{"hidden_act": "swiglu", "init_std_o": 0.0353, "optimizer": "adam_hyperball", "decay_shape": "linear", "final_lr_fraction": 0.0}
MLP neurons of a small language model. Each row is named by its layer, matrix (gate and up: input weights) and neuron, and shows model dimensions 128-255. Each number is 500 + 40 x the weight over its row's rms, rounded and kept within 0 to 999. Numbers have three digits each. A neuron's up and down rows have the sign that makes its largest values positive.
A block is one neuron, or neurons of one layer that tend to fire together. Before each block is what it responds to, as a language model described it from the Wikipedia text at the highest values.

Description: Music-related and table-cell terms. Nouns about music and media, such as music, song, album, film and Chart, often in Wikipedia table cells (Chart (1986), Directed by, download).
L5.gate75:527442458442476521517572499512472497541597476525461501475558473478466495505466553507535491504483490510557502638472499519514495456471522485535491417557470516496514524525505531457398473471525473430556541524482508457427577466508524525499518530459476519494426599510534524536505482476543479547448536422558488503440512577459475619574566482489520450468438485463461442512535486498418540469521
L5.up75:479409439477515473536430424453489511487490444525553500496552483488478444542490520551597514523481465501548487533543523570467469506518542475516514426558496544509434573548513547523434529461506501513487509513460545454501570476544505476482521500488400542523393552557522575497481435467543497537460565470549481546453483552435466503601519504482522495537473523535527528512497545537470440465578
L5.gate124:452387478461521531468538482497563493475522522471490521466525591457490479494472466547548502567541548459496491489455498438600468482509429536494455501587507553561449468448506529505460552481530460504494554567477439516530505500504506443488499502496505519449477515565418464540501448490472509493530498466461434511490429475532485484507493446482392469459516534419460570471547499558448532500472
L5.up124:462499505535581498503453442497515474471485495476445528536472529553540480459602535494477499553546499526531586520484460526489480433470541518468544545430506543527484549488448472406513478420521436516578513550487500503555488496510491533524488482508522486545448500511488534560478404535465479538526478517457558516396457462417486470573460532446502477588528490489469530552416571494433486556529
L5.gate200:467461539497523461559476506519506438510558490586508559518520504427453571489509531492439491491584470446489529494468482530510516522483494532539551427488512447504541534514498542560437489498524419507455522463491504545499444483559479539455491500483463479454492529451487479504527444511513563611466429507468479523525586552528425491479501554483440525485517476409496433409532468469457539612466
L5.up200:493492496516546453509533450558502501466529453496503552525490547485484472439563502496503554504522535464493519456485522568574502450473524577480454409473482524441532481575516522449490452433551436445543477455512555500481458550505530564508555454523442497477500490486577469433510480492493559524505484548495494493526600581520486543416534496512472468475563532454507425440492556489532518512497
L5.gate620:479367559472544449496426527485519499513473373568463482419522464503390451498526488489466497450508554503520487515469479564515495505472482553533482422459517462524521546493477522562477481447528485538535503459489398492485577492491498472515507468495535441506537573508461510511490411493490508643554485508466502509532504554485349528506547476497532512502482553482491464453529432515473529528464
L5.up620:508464580476496486477523536475472493522435413598456518437505489511419423500447473516537523524538560543490479545496461615546471516480482459546537463561507507509521555535482464551460519423558413498550498582400440421500542458516463507486433489515538477499546567443554516521495468467537527619583480486496506486533469488480431498470488466389463503487464507471467427499523461550548501526546
L5.gate975:473534524505502481514495519507528443468497518508480524453516458448523565409422516523461534457545487459475468494540537424591502493439492513404543478438483456488426502483543515412553488526467555490496524579566479513491482522496479508540488489505554517430473474509482488537458508515446512486407558513494488500529507469585515513434516525525471484521531510507446492428539494478526509472435
L5.up975:572518490523527505526499472502509419458591531519462539476438459502424520481587478501506471518542521503504480522470469586521503521469512537502494449549506538453452513421532490538458497572564476498492522512495449531524440520492564524519525467517455530494528523425518545520512534479514441522518476474504475511519556484437420470541424586428537524519484489443512540463578487502524508554492
L5.gate1053:508469509498485558527499479462547485486565467532424492545446448502469405457569535530502532554551457483461498512484480505504453508468481505532467447464477406526511405505449458499462484525514477535549560532491564515463499522540475490423469519522583491415484489470423471568482556468496514534517485495482480533494493476530525476463523478431513410498562485489528526491507421541493478519508
L5.up1053:508498481533568467450495514498534448477521492499361485499461450466501491501528548554521525466546458500485560544528469493461520554508473517504574531504503544564542483569454520447532491482436534525526522584457481609482477491506434467489501480482448528463437465511465462542475500451425462482478545517509487553529551480465467536482469404460430611421589576484477510494594484437450501515471
L5.gate1163:536506472489529498493465455448462524484451518480470408459491489434514512490597527515533513522487529488474520542430516518491483473534534574513485513438490474581490568383509532453576445557522509484526524540426517506539498486567513490564582472536429538501503509553540523507550463522551518493511484478565537517448455527542479526506516483484545488509512513575498531481565494535529477472476
L5.up1163:524449436520379541553490531473467533418488510531503520530474588483427401465484473547539455505503547458529554484580544552466508473483462494409511533508505489546500466510478494585454529438517583473469506590574525577501488494521520499495488432506485456478569519519492496416498473558495533476508515524528476521500483515497486491547489481530505561510534468444501553434534525535451491503491
L5.gate1505:478453470512484558498465496451477527466437445525463513442507541547544510489518517531462491425540510462482509465450480407503589491508551483488466460545503448480527523492518548452481549482567492472529530526482485593508517526501522508481461520522513519477477515573451460496480486514488483522574439514500440536488469513530503512370458450408513506522543576476528475455497502543490500511427
L5.up1505:497508513511399455478484486449448522510452453471493545487499522492521515521496512527455527438521514510501442447525485475542486492518522465496489461559503415499507511533534500494498502482567540545579500583495475573497546474524469521483489533495524540483421505544489481545521545504490453533574468539478494440502510498497481524342376511418528473507496517476472482443475501545497473563424

Description: Music releases and governing bodies. Nouns and title pieces in discography and sports text, such as album, music, single, chart, opening quote marks, UEFA, FIFA, NCAA.
L2.gate1152:506483489472489535552488530460524485528531482496468466477411473470484459463529441484530537518515488455548514465469474548497523447501524509475481444549492481620463583487536496498491438515546505528533500472435453539586542540478529509537501481499506535553439537551437526489459476476524511503475513488501463493546524500536473446449472571507485480491535553465487547485524414525530424480475
L2.up1152:524494432478537470426453479560536501510468415547527545524485505468473481529523494576431460461500507537523491518504502528500436460474497500477490481534482509529540545512514510577559435575503493546509488475499510530517576462473458538463474478440522564541520503521452473544519482488507451596496574499491384485530548532471467342559540523465524503491532491442498485467626544497507489551502

Description: Mid-word fragments in acronyms. Inner fragments of acronyms, model codes, names and numbers that recur in the text, e.g. AD in ADR, H in GHIP, 2 in F2A.
L4.gate217:491456544473472541423503554443488551552514486512424536485586523506615550516529545542525506489522571494497428520464552486538495413496523466484485527492464430458492548535504448446615443513515488473485471489422567543536467482439496583439502513446407524434459469491500558414486571505491456490455464482532463511542573538482507522490481439516463425515506574583495555480511472573507486447483
L4.up217:603500455455525430483449502510463556523554490479476457492482590544579434541590493507522437411510515470489525487490544467525502530590515418486492539502473537499450451464461550517524514549562506499535433536470564501497449459492524513466470511409486539432426524464440553513483564440449507517440532529521506507525483432472509433541545437514538536513494505506463516538507444507516503481480
L4.gate218:551394512543532435437500499507463489535421466473440503417553474493540539522525478513498424452452552442528507550486510473527447469494475461519492395495515502510432513475490488527532500506478492478580491492571505533471445424511517472442447510457422522503465530497466467452462501451454425521506467575466470485454455530467545473490441455480489504417510531506493528548529499552511494491507
L4.up218:529417502547523471403486484520455488528441463460433511448532447467557498553547447539530442487440527466503514541500497443537468492522477452500494428491537490492429509499473501547532480481505520494564483464564500495471468397504525475481431524431392503507493532511493452456443504461470431512532445559503486469468475522460521515515425444474481506421520554493471525540513487538514494468508
L4.gate744:457444528488498467506505424458462462501476549546420493540532530512491573489534501497482518477475504548509491567488481448583463482515505525568508447526529490539444506527501511485507480466579511507549544465519471410414434465513525502490524569538496513456473565469547424507456469483518450583533490576550441471481464525453483567495550467519526503470452524511465520409489566520487474508421
L4.up744:470459453615530514538528560360459482534528502482479509458568549536526522489560514497477511510530490460515493580497477459619534495469524518501487462495498477502429521512496492495525579475543489478551497502550464498497449460459539496445450508502464478467474532512510442450480475445481524525468500514477488459468509557517489509443529524527500512579489507541522490477545492528525507471505
L4.gate778:488469510455472460431477553545475487558546516483419554529552499519629462475526547484496475473491524447432487459525528537494498504490527553507545451506426514548476563490496450493475511500440522492496468520477473546577520511553493502453438460477457580509504470484548549451526490589529504474480459527455556520513473530482463500488523528503443469544429478471505538422455397547493495488521
L4.up778:498508421506473511434478533491465516501458472547561526481478530507506581466522500565534460402504538519537531525495501452542498540493509469432444494490449488475459522526512436517511506507566433512532455520533522535508499542502495514425463544497480488473469512495521473428535531451495557504417456515534510525513502541439499468508459507474497509503419399490525464468550492526497577530504
L4.gate1028:486442555506472497434517424474467481481498461493460487470574558467545559539553469506472545489384502527474531549472464429583453456562476524482503456552541529467449571552451505486474504450541495524559551499520496494469428471444505516434511556487510467505451515480500448454483522513541442563505500567487497486456520558444520498475541499503482493466520501562462508497528547580534483509495
L4.up1028:470475559523491513434513418530485485464524479444443520468488524444499562539559468511508558520412491579469549523457477440551510466572460540503486484523521514455488591528517508473492526458556514472543537442559456451492460510464509544512541556475510434479448466486513465402508524507539463527493501557527558511457570527452517470500486489475491512392546563550477533529505566505561497503515
L4.gate1100:495548545515564471514468485493460493479439460579502452507577445524496474561455613547553526410470542514515521545484514516485420477550516510472520486441545529557499514501515526466466527534508484519457537485546472521507512489505424473429547474518460479416456474483431546549542501475537432509488500540517473481564590487451473503526518518572453532477550513473529591474523503504494579539392
L4.up1100:467498550545472454490424461516423567511491500436479491560513576496481526512512486518467542410526553524514511512488461463475439471494481498460428454606503467554480513470480471465494501491553500477516492464546540456522456524468466442462514541488475493514470483545520561486434569556472505524501426408541538457463507493470485424450544478533471531533481550498461508455449526570486467498408
L4.gate1136:495472575433500464451483557488404545507466423446549458457562538582637453470453580456484486470492534458526530425517558521524493497543493454561556472444464479531473473531488458463527512506526485506537465558584529536477492463435458530460447560523517477489435503527448499469513469496473486564463508524506569517560515474524524516481531463497483500441487541476437508501425463516519505435453
L4.up1136:591533523495419514493532516514469527575469461468609450444496591546491581485491536519527464519437502557567469497498568486565533492538471457495471589433487486515498505481442434509605495536543555499523528463494535529477531480552521502420525459509423502484392485504535450497500574437530488495514499447568579488484485491523515531519544409527497541519530507486478488472521468489517531499515
L4.gate1517:468508567555408431500549410482484484547553506535431454431551528545474522514565521527474481486491465511520531517518470437522463508513480546546486503468517496520474560498518440494467541479577522506528548484580470490454482474566501500479492523494458485454502536459530501518493522464501480518550458514519521467460481552435473498474503537553480535496532541500506515469457504568479468503526
L4.up1517:449533556449388417458519419572501502494529457440484417407551515545406486518477486510497483528443512503500525437532482503469473552516458505528544567413528488473515606461496473499482476481469535534501509490508509504502559505558473491455446493455508495502539492519494575571537556467499476462554470496501537527448479512438493465515497576511521501451537595465509530481464476554575471518577

Description: Male first names. Common male given names opening a person's full name, often in tables and lists after a pipe, comma or dash, such as Paul, John, David.
L4.gate262:485485516497577406504481519442493517451487426427509468492535539510551561421490520534584473564522530456479523485483434525547522491498480495508474409546455527472524490467570422506524502475544498461523561496451493581510476491540484474428476561471463482548528539511456529537541375508470467463494496521453529490500538533483525554434512494537498498470504531526554470456547433539517461545552
L4.up262:493531579478503472508559480448554545498487541484509518484515457500393526491459516582466495517491486530555537489454498498510533478502528516496534515430496491472477467475502449498563420442533531491496478454532531494573489510419461533406576510535526534466458476478439426510441551416420472540485566515561508550527535472512514522487576483556527485465522506467556586489488473529492508475485
L4.gate432:488493496418470566556472522488416458578391510440515508590573507547517533508543503495471486430493522475466487492528432482577555520483526476567505472484452422468532533503519544458528506572552540471499480509488498514555501539492468462432524534546494491461420531455423493520491472575460420527511525554518576515543529463498488495488531534675478517571497520544530533515511464460510539561511
L4.up432:467446527510536450512550521488559426526487513540450497499519485503423525504495543513576464497530489492480529461514487506477484465505486490553534508502461548556501465489475459524477554516525442454509503509498488472436433470518535485491487530457551502431488486470538581534521497516449476496436510515527528526453516503508569494494486506564478508502501434531436543464513505556545495505431
L4.gate854:559420474564511475529508509501522480507472497490483533566467448555554456452487484485507507494434490451522500531450482528547488527488474505419495428481501457524499521500527467493423539505479514435472499485457505528509483475496447490439523500471527524471475520490468594579529391560426512502516513540549504537553519569457618468502511501607473548472550495520503488506515506525454523521515
L4.up854:540550536465544556527578494529512516537467519503420547403494458552523517495555511483586498415523477485543488475557436523484513459520452412530467536516537550491455433404527537542565497487536465481509531503471560473476499477560549507526458507463474504545513503523498484531511505511456470473498499548513466533514539507596512513445481520513493507510453498526532490477447540588400550509423
L4.gate955:480539508454503462551441470442426483453466474541486478592567497445522584593540482458489517552400492480459497482478507451486538523491462469511553460466488527560527426450508520543518556509490474517480553467436589546446499534485541480415422528428523474488518520503517528544453534543494444498495490534502478577517489482469418596475573539483448504519490491457496524532502528569530564563460
L4.up955:521510536515571466522528502488506426521553475527524522524490466507501523509481501431530415438465423507463515499485534509543525528541506546518502457416532523537542492412550495530523398462471541483592472508492469570501443510526515462509452533554458501462504421499435489534581506470465510540486507538500492574505423514467478552452577530562483527527513499501516534585526520529432495483480
L4.gate1008:539566609537501505573493436457464554497480477492519492478627547536513523519502479546497490461510505509518541501518545466550558493527469502487452522518496507527505439563522542456518599578521511446450508523458518515553480474476467455393502475482528533486497555496495528539528482531422502481508495521525576509584559555511476430439571494546473497529501506442530437457571569522545555503501
L4.up1008:527509601509463487554474422464468538542486424487481491450606533563507543530525484497494533452515517523501555494523576491541499503536506484501484501568495487518466481530450537470526563602485532445450478498453514478557464492455462486427448505516563522444566590489428511556507493472424550494483445522494545519543565498509485487482562479552475445504571530430512418453591570438547554464539
L4.gate1285:499459537505508520529551562510460451495484472537507476472557456504496538492488561512538468521573524489571499561498542495504514524486523546503438507486450485557548463408517579440470533513520515501547499429514494553527438493554494502499496526526517500469476527435467449561481442534512488514500503478526537468545522531493457518526494564495456482468501500446561461487574481492524540516510
L4.up1285:498419473492530496540525477586550571459431455563546461478429505562467472532601528516469494565550505473451502489561447434547524576501446531499515568492510481505554500474530522495545450486452543483465583483474475485550546504555521466507539455497569498568538588510399451452544541496524539505449494525514468498470524553465393559571425481473504491449544532557485531529553521451543550493505
L4.gate1327:511507522573518556558450477522455482522519508543524514501545464563526553527586578569527565497470581412535549495501490557523486538546482500506505415484535577552462452545491508515450466500485467534539558557506518508502539495454443466486486484540471458498481513483436504605502526529574477514473551622470488491545499459502514518464475501546466509501496459481494485542541471543467455488447
L4.up1327:474486538582484530583458494509426471582546504533475487543504508579555510534560525507502489535525492396483561480520489499522461521529526481456494431510531537546496483529491476496497487516527469505529515490530484499467520512470412483496531457556462451478453510511453518575518551494564447562457530598478472497547580485531561487472410465509466466497544492512505482586502456592552515490493
L4.gate1483:565552462415445522523564509477508469565425558483520553481589521530471546513498556404508487530453569462545504456535625555517486470499537467484491403517495531468509488510561517496516528548477472487494529501487461616492531545470452473466447528514531472453486408520462517491563488465461495527569552458422519544535557556572517552566497516611491483539496584499516559514496554562520517480457
L4.up1483:518575487419444507518568544512558460549477516500514528469560501554465572507466498404495454538487528488522510470557588533504425444503498479480514428527495566490539475495583510515497540537488444490478541482471500581496541568440470469453451496472520453529492411570491506481525488489466500495504583493440474540527567529575474508543455479574511514529471610477500586520488514509535516509404

Description: Acronym continuation letters. Capital letters continuing an abbreviation or code after its first letters, as in TMC, Springfield MA, TDD, SRB, GAA; occasionally later word pieces like Platinum.
L2.gate1290:535501539416520476492518556470524541541508434482396492496547493533535503432548536478530485471503477424440485451449454492528429490507494511500539442453407559528473469498445523501514471505538462504470456543433511529500452488481419541491568479524509554490511470530489509460569472488486544507468512532568431484506491513518497543555484434482447493496490510513545561534444438505522530484577
L2.up1290:499527508492491482436552551524541540520536456466535511539467505509451551423538518483506475450502438486574567490489514495439490542503515527493561494549532505542413486406499460524493522535486488496539483527546611482518550437456513495507538438469519505528541477493509474469578514541517517546479461476509446476473476513487517548554517469462494520474462474494490476520522487496477414503448

Description: Personal name starts. First-name tokens or their opening word pieces in lists and tables of people, as in Vlad(imir), Pet(r), Juan, after pipes, dashes or country codes; also invisible characters after coordinates.
L5.gate212:540480537471566471482488480444507521515503486552456525482637485502501471453405546517514484531488551482518483474535481518528512509494446509576484456473490431464487504547446538451533445461570468572505460506500447540559535464519474512554415518500447483450446447440480517550463438504542511505552511457502501495522451518540468530511500451505452465468477496504509532390549441552540489510524
L5.up212:499482507490542420503475523518537507527468548519402519510590416499521503457446462573478518556510488486482488544471507523560521489484505503486463442525477483519527442523428502572466557498531421464572534563453542391492491485497539512489459529474488520511554506475519571525546527524477510448542458537529439487506510537486441546423543495423434487423492464463551444466445524570513456520559
L5.gate298:509488502510464538530522502442474479547436524568467490479496417491463449442515464463495516542515575482543587478441480546526583445497488486534465453381432494539537491490501507497527513535502561436543552541403422485530503483566498527471477425541483542482515557526463502540586509508514462443558572506531540498538491476530572529542497502491494474470533540471521467518508434486587476494495
L5.up298:565525500519571529478468464432478514534408487468454524578492464495411427504463444415471456448508495489495455478587470440545511426619464463469508501466469471464512481402468518490486472546490456567510533485509469555560472476554551557482501475548489475404483499454507490481524556430557445479497567513514470527557532495519476417482493467444437505479548569514523498508604463458494453484476
L5.gate788:479540498464460498457470576499479482580443504488478495501530537516527509521494500516588471443504447479559496530558505422517520428506472524483487498489477475465492417447536539501441575590461528520526466472458454562521530507528461482422510502503540474484486522486469504518491363592511520489437492513460554474477512499466500507586511466570378482529472592536523531507509499543503529491538
L5.up788:505462444466495538503475523593444488483431472520502428498544512539468449515475514480472548574516463432529496474452483576499557497424512418506501496455421533518524407481474488523421499522515434463510444489527483532523575517504476529520432535520558490473552534610497503502539420587442444490548470467453412558520490522530452563497508467565518548469543575455493482481532520437491510503519
L5.gate921:476531525521543439506428483437481552539386495490501469504469498553540559500419482550489489481491446510500470513457470479535583515559541504485513445485472487498543427525481499544506501462537487454462500531512486493533507522518543425446518482584526550466506524470479536550529530542512485464550603519452507537563493455558568520554536545487514423498442505516518458549432530491555525441609
L5.up921:493473532475547498448530493475494497539480533497512558497463439505480446506433587479459514459546527494516428499467504575496529546508458484538469490500475451503502509484544477517494531402546443462488475468477460548591472489479496490456530520585520554441481495511489500478501546534521570477517515442451465486468497477521512572482506474409505476526459456451422534496410543559493560465578
L5.gate1024:550469584516430535474558506464451458525430560539430519546488434463413538536464513475572464505489467489489481527476542513496534480484551508527457472372441510477476536468428515465512517497527439507442508521427479558511506499467491522532522528549538446546498525537467503521487537542600483535524440504452510503450502536467547544500467486576524543449553515507502512524468494611536421533496
L5.up1024:517519541522420524511486452486451508505462521557476498496488397456536496559430488535474609430509510516516474512427469544497549411460485472552468468462509485455485511453495402455519533524519562493496446372516527522549478483496438474555475482480511517387521482511510445460529483462568501510517449550530547543480440489488544514593466492462507544470526465497462508517613454487491510511446
L5.gate1173:528534490455471494551446521507524512545490508534520485533581446538538510509511455527490486438440546482499482487541532543492516536522521520552419472538446530489533468494477448422513430519539486440501516559452469507509443515510456515449487499515521472475496568485504516550498482519460449516418506485464447531472589533484500524564465516566371540597459571441540485480497517468512481518504
L5.up1173:484533547516575524524500546511507439505427452515462469502581464489527567546495428536491545463461522488481508540526493470564491520461518471533482431511546571502504468555504453502456445556515517440499486487506504507514428513528431538453542486512472421420451519489467462514518465471523497580430521575428470538541559520552507521512530500591390449579496516452447442499543493452496478539457
L5.gate1422:517525542531530555541523463479426512530435546543425505525427501463572487510551520525539488472527488472491535514532524541518496497482518508509461529444472508481482518517518469505474469503493463516514561418518438547527493451496505510468537506534483536411450484536517489472504545448500487545515525500495550481486496496529592610524572475550469411516500470523493454544493444466530495437478
L5.up1422:456552507487524574464540451502422537480498553571483591507410514480464429489530503505515543462517454468497479497540459524550480464508510484511502489436477460506494532525502503553509479553499418545509494430526478558493523444521537512514578479518478524433424476552486510447548545510530492527584537509509506501536489523589548504484529473470484476507484490513523415509480400458487466408484
L5.gate1484:471588487545532412521479478463470485547503568513493527456475483570486472503454456461517551446488446473551466442486452537454519462511502536481511493515505512467504466539434546523534463455488588510410514474441562559490418454444445487472495574477501464468483480506461466493451478478466482472507517479432485489549440598467506504498482546490495501526514521452520457445485422532504512444474
L5.up1484:459466448481427520529498500520522509558482502474475569500534472470482574512549479444536500541533538487527560461453464570545462505581439568514470504497485529501551455567550541418559471487477477500489416413500424534481487518531519549446458438510581482528478472530507527486495527478513561521448521473537511462526496540460466457521476494544439539479545544450482545536449472537483467548492

Description: Mid-acronym and formula fragments. Inner pieces of acronyms, codes and formulas, such as RS in SARS, IA in MIASA, or = in m=n, plus partial numbers and units.
L5.gate41:474523470437491492497553473381490500476514494461455571485461493454454382579472452529517512512501533472496451509543419584521537450415472518521448471565452461469465524545480583496553494477548472468558489576542468498406505529534531547514505466477485468447541452527485525389522547492547558525533506534544496515534458479523601547582497455498423496494480423549442469572463499493431530487489
L5.up41:491444563473417451407466462439575445433437380536478450434499535472548550524487439499502555466460471454483579501496526527510567447506532521535483510498472506502496428506550534534483526507563517504526564511465546506548524485475477489491503480514469478470507444562490490390505517528537473467516534535578496520494559497612492504505554497460524455516446543520489497515514463442530477569557
L5.gate167:488540549447541505495509524475557525505484460544554498493480566497556577515493483473533426493460567471555519542503541521505463450551455500502536522467488502422480585526515460539527506441465487451498499476562485526490485448480474462427500507493472564473489405521517498475491552502519496559442513467519551471489501522535502458587497485500561560499485488566492483479517445550482479478519
L5.up167:517475533476499436573503543546537556495460465528506523531485497477512607525499533489572499433519462526500526495440460546450488458507543464497430421487498447582494516440527535560528457443522495439520472514540543459402510486512439504490571444505526561418481445529468531480479539516433403497491536493525509489470459396478513536440413479532481529519496450468453504484552541486521506503543
L5.gate592:511491485452490486445522444528488522530525524593475562451546501572528570447513426480415501466497535454542495492476510506463478500552531461451467492453471424481472616501475587617517519468489442487502571512483521467480499470541492529465495536418448488500517468527550501443502507524525523606492461532484499567533610551515516515504442471473553519493557524473500499416442465488558487535554
L5.up592:482526551495555486549466463466539527552440451569520539494609508469440412498484451497471523475522556432503548469438427503529516424492551493475447500489503531481515523509506499511487526557508444473511440481524522469511443496448565525449436464491440505537463495375494638491532529556486505536530421506525455534505532471434491539543481401512452573522502514412505449484494539433559551559438
L5.gate775:486429473515421503512543468544531568564542482582523478489510521510613530507554515470477462568471444487490504534474525539559502466464493559546506503496498485515520523486534498516524568403540474492527497506554437568493502518432511521456517462501446490505444421494506499457572496547517427527381468469560479597494482483552510473490425458484452498496493477556493514498481412451472530485539
L5.up775:504500414479493390484558474458496523552533570442464510406464540557543546488517473464497482473479473492542476485464542597571477550482535467506453554461499497508417480490501467506471565501514546485588468493464488551498465468517580496502540441506508548469513463465493514445495468519535476487429422495535493553459463515560464553561477525561443470520432500509504607465560377522521484519517
L5.gate777:482530520519467579520495514457523497493561533482524463468502492500551574514466449482537536540501481472601462504464520545502509496534478539528556466513496445521521503508497503523528523544570462464469484475588493425548505453491516436533567462504530417471533526514497532527466508485480442447427472525411538514594479513500510456497502441543494480443440415480481546492506447518510486521513
L5.up777:477517548509585485458481505488441459490544421493574443540518447517505453465418485492470532536598509470513458488504532524524501454538495473529558479511543486479468537493502509488534481482563501450557491402511489503486491440454500521534558500470447459459461488459523512472462459466447482531430506483468552528570509455469466452481519430498535513425497455498501465534522413573568488520568
L5.gate790:486473600441502511500505566504454485502432404472504552449475541532569492530546454476502498509462581462462531465459513507575499477480459501495487530465462453611440629493511483466452516495492533504470440507454588549509521442436510501507562540480509502466463500483505485452483512481501459506500452515524495446449551510508542435499499507524475539549544495518508473538501464493627523457500
L5.up790:495512534457388508557543558521500488510436521492521589532467551509582458570566500529563518546479511458460485480493535519534494525496455463481542546445503512451482545533441541513543510519483592469508436549500562489545476489448472555483500498504521525450426494534486511514461557446473506524523453493498463548533515480419528540513495486556415642546542493453498481458525530566515478454527
L5.gate1008:526540563527437535452490593492496524483495468516509484479538561541613490476543467436528502544486476499471453512480555518394467537476503487439536504494497530581480614486509542469520493566576528428560510471509522488516535522458530494475488474456535485487552519541558502475543456478494414475435385509459548550461539474485530530503517478527496517500453492468505457457452511481511563521448
L5.up1008:519508515498460474543471495475552513592401525475397459471498506504509464485471531488440535478541502491496533435566495539537489495511447505552602478519453495514505476522557467450551461463518484500475464509501567527447513487475539518484490485528474476531429411446533540520525515540463485582444459536514407539520484489516506407467500432551457479535530494448485570448441460530600494511467
L5.gate1245:500472500440467522494560459517545554490559470462543547468459619534492532520469478488509561572516516468531439489503479541478479444582492492548548391470438508503385502460515510504464537498495473444575456510530568539486449453480558552494456487516521513513557432459496577538558547531509466442537518523507525531522528518485542536549464464519466487537464551443531453496553481530478485481553
L5.up1245:484509455482526514495580537464556548541529522476479501500479558504483548528484468530432505544497538445520447554523446553478532473490507512538541459413500483540513423451461517482497444530488502534485450414510550478462520453484556495466431504515466457500563501518498510551450556566531540507498430492498469524548530540567550484512465495432487535477471533519487436469519395515501580535571

Description: Proper-name first piece. First word-piece of a capitalized proper name, usually a person or place, beginning a new name after commas, pipes or prepositions, e.g. Jac(ques), Brad(ley), Mar(ienborg).
L2.gate50:467579487444530469531465539479564496563521490418492500504511504476561421510584446522462502483580556420524482404485460453487527538510480470502519488505534548346460497470542527470522506446476457539486477484429499541557545474493493573448509533516526499487468468499450544517486540542519464501467487465577572466535495464518500492521487409509435466465540546486547492518519502461513480539551
L2.up50:490462479518506471543473497505485521449458530495561529486465454561476480436517493496557542521524475537660488451454426468572556526462530506449454460497555534499527484505505452493505562453516468476468517461526481482508478484529534409484459517477435468499464493550576475544493495549488462537504496454497536439519512448466511506541430458534539485536489497454521448544496553542494501488573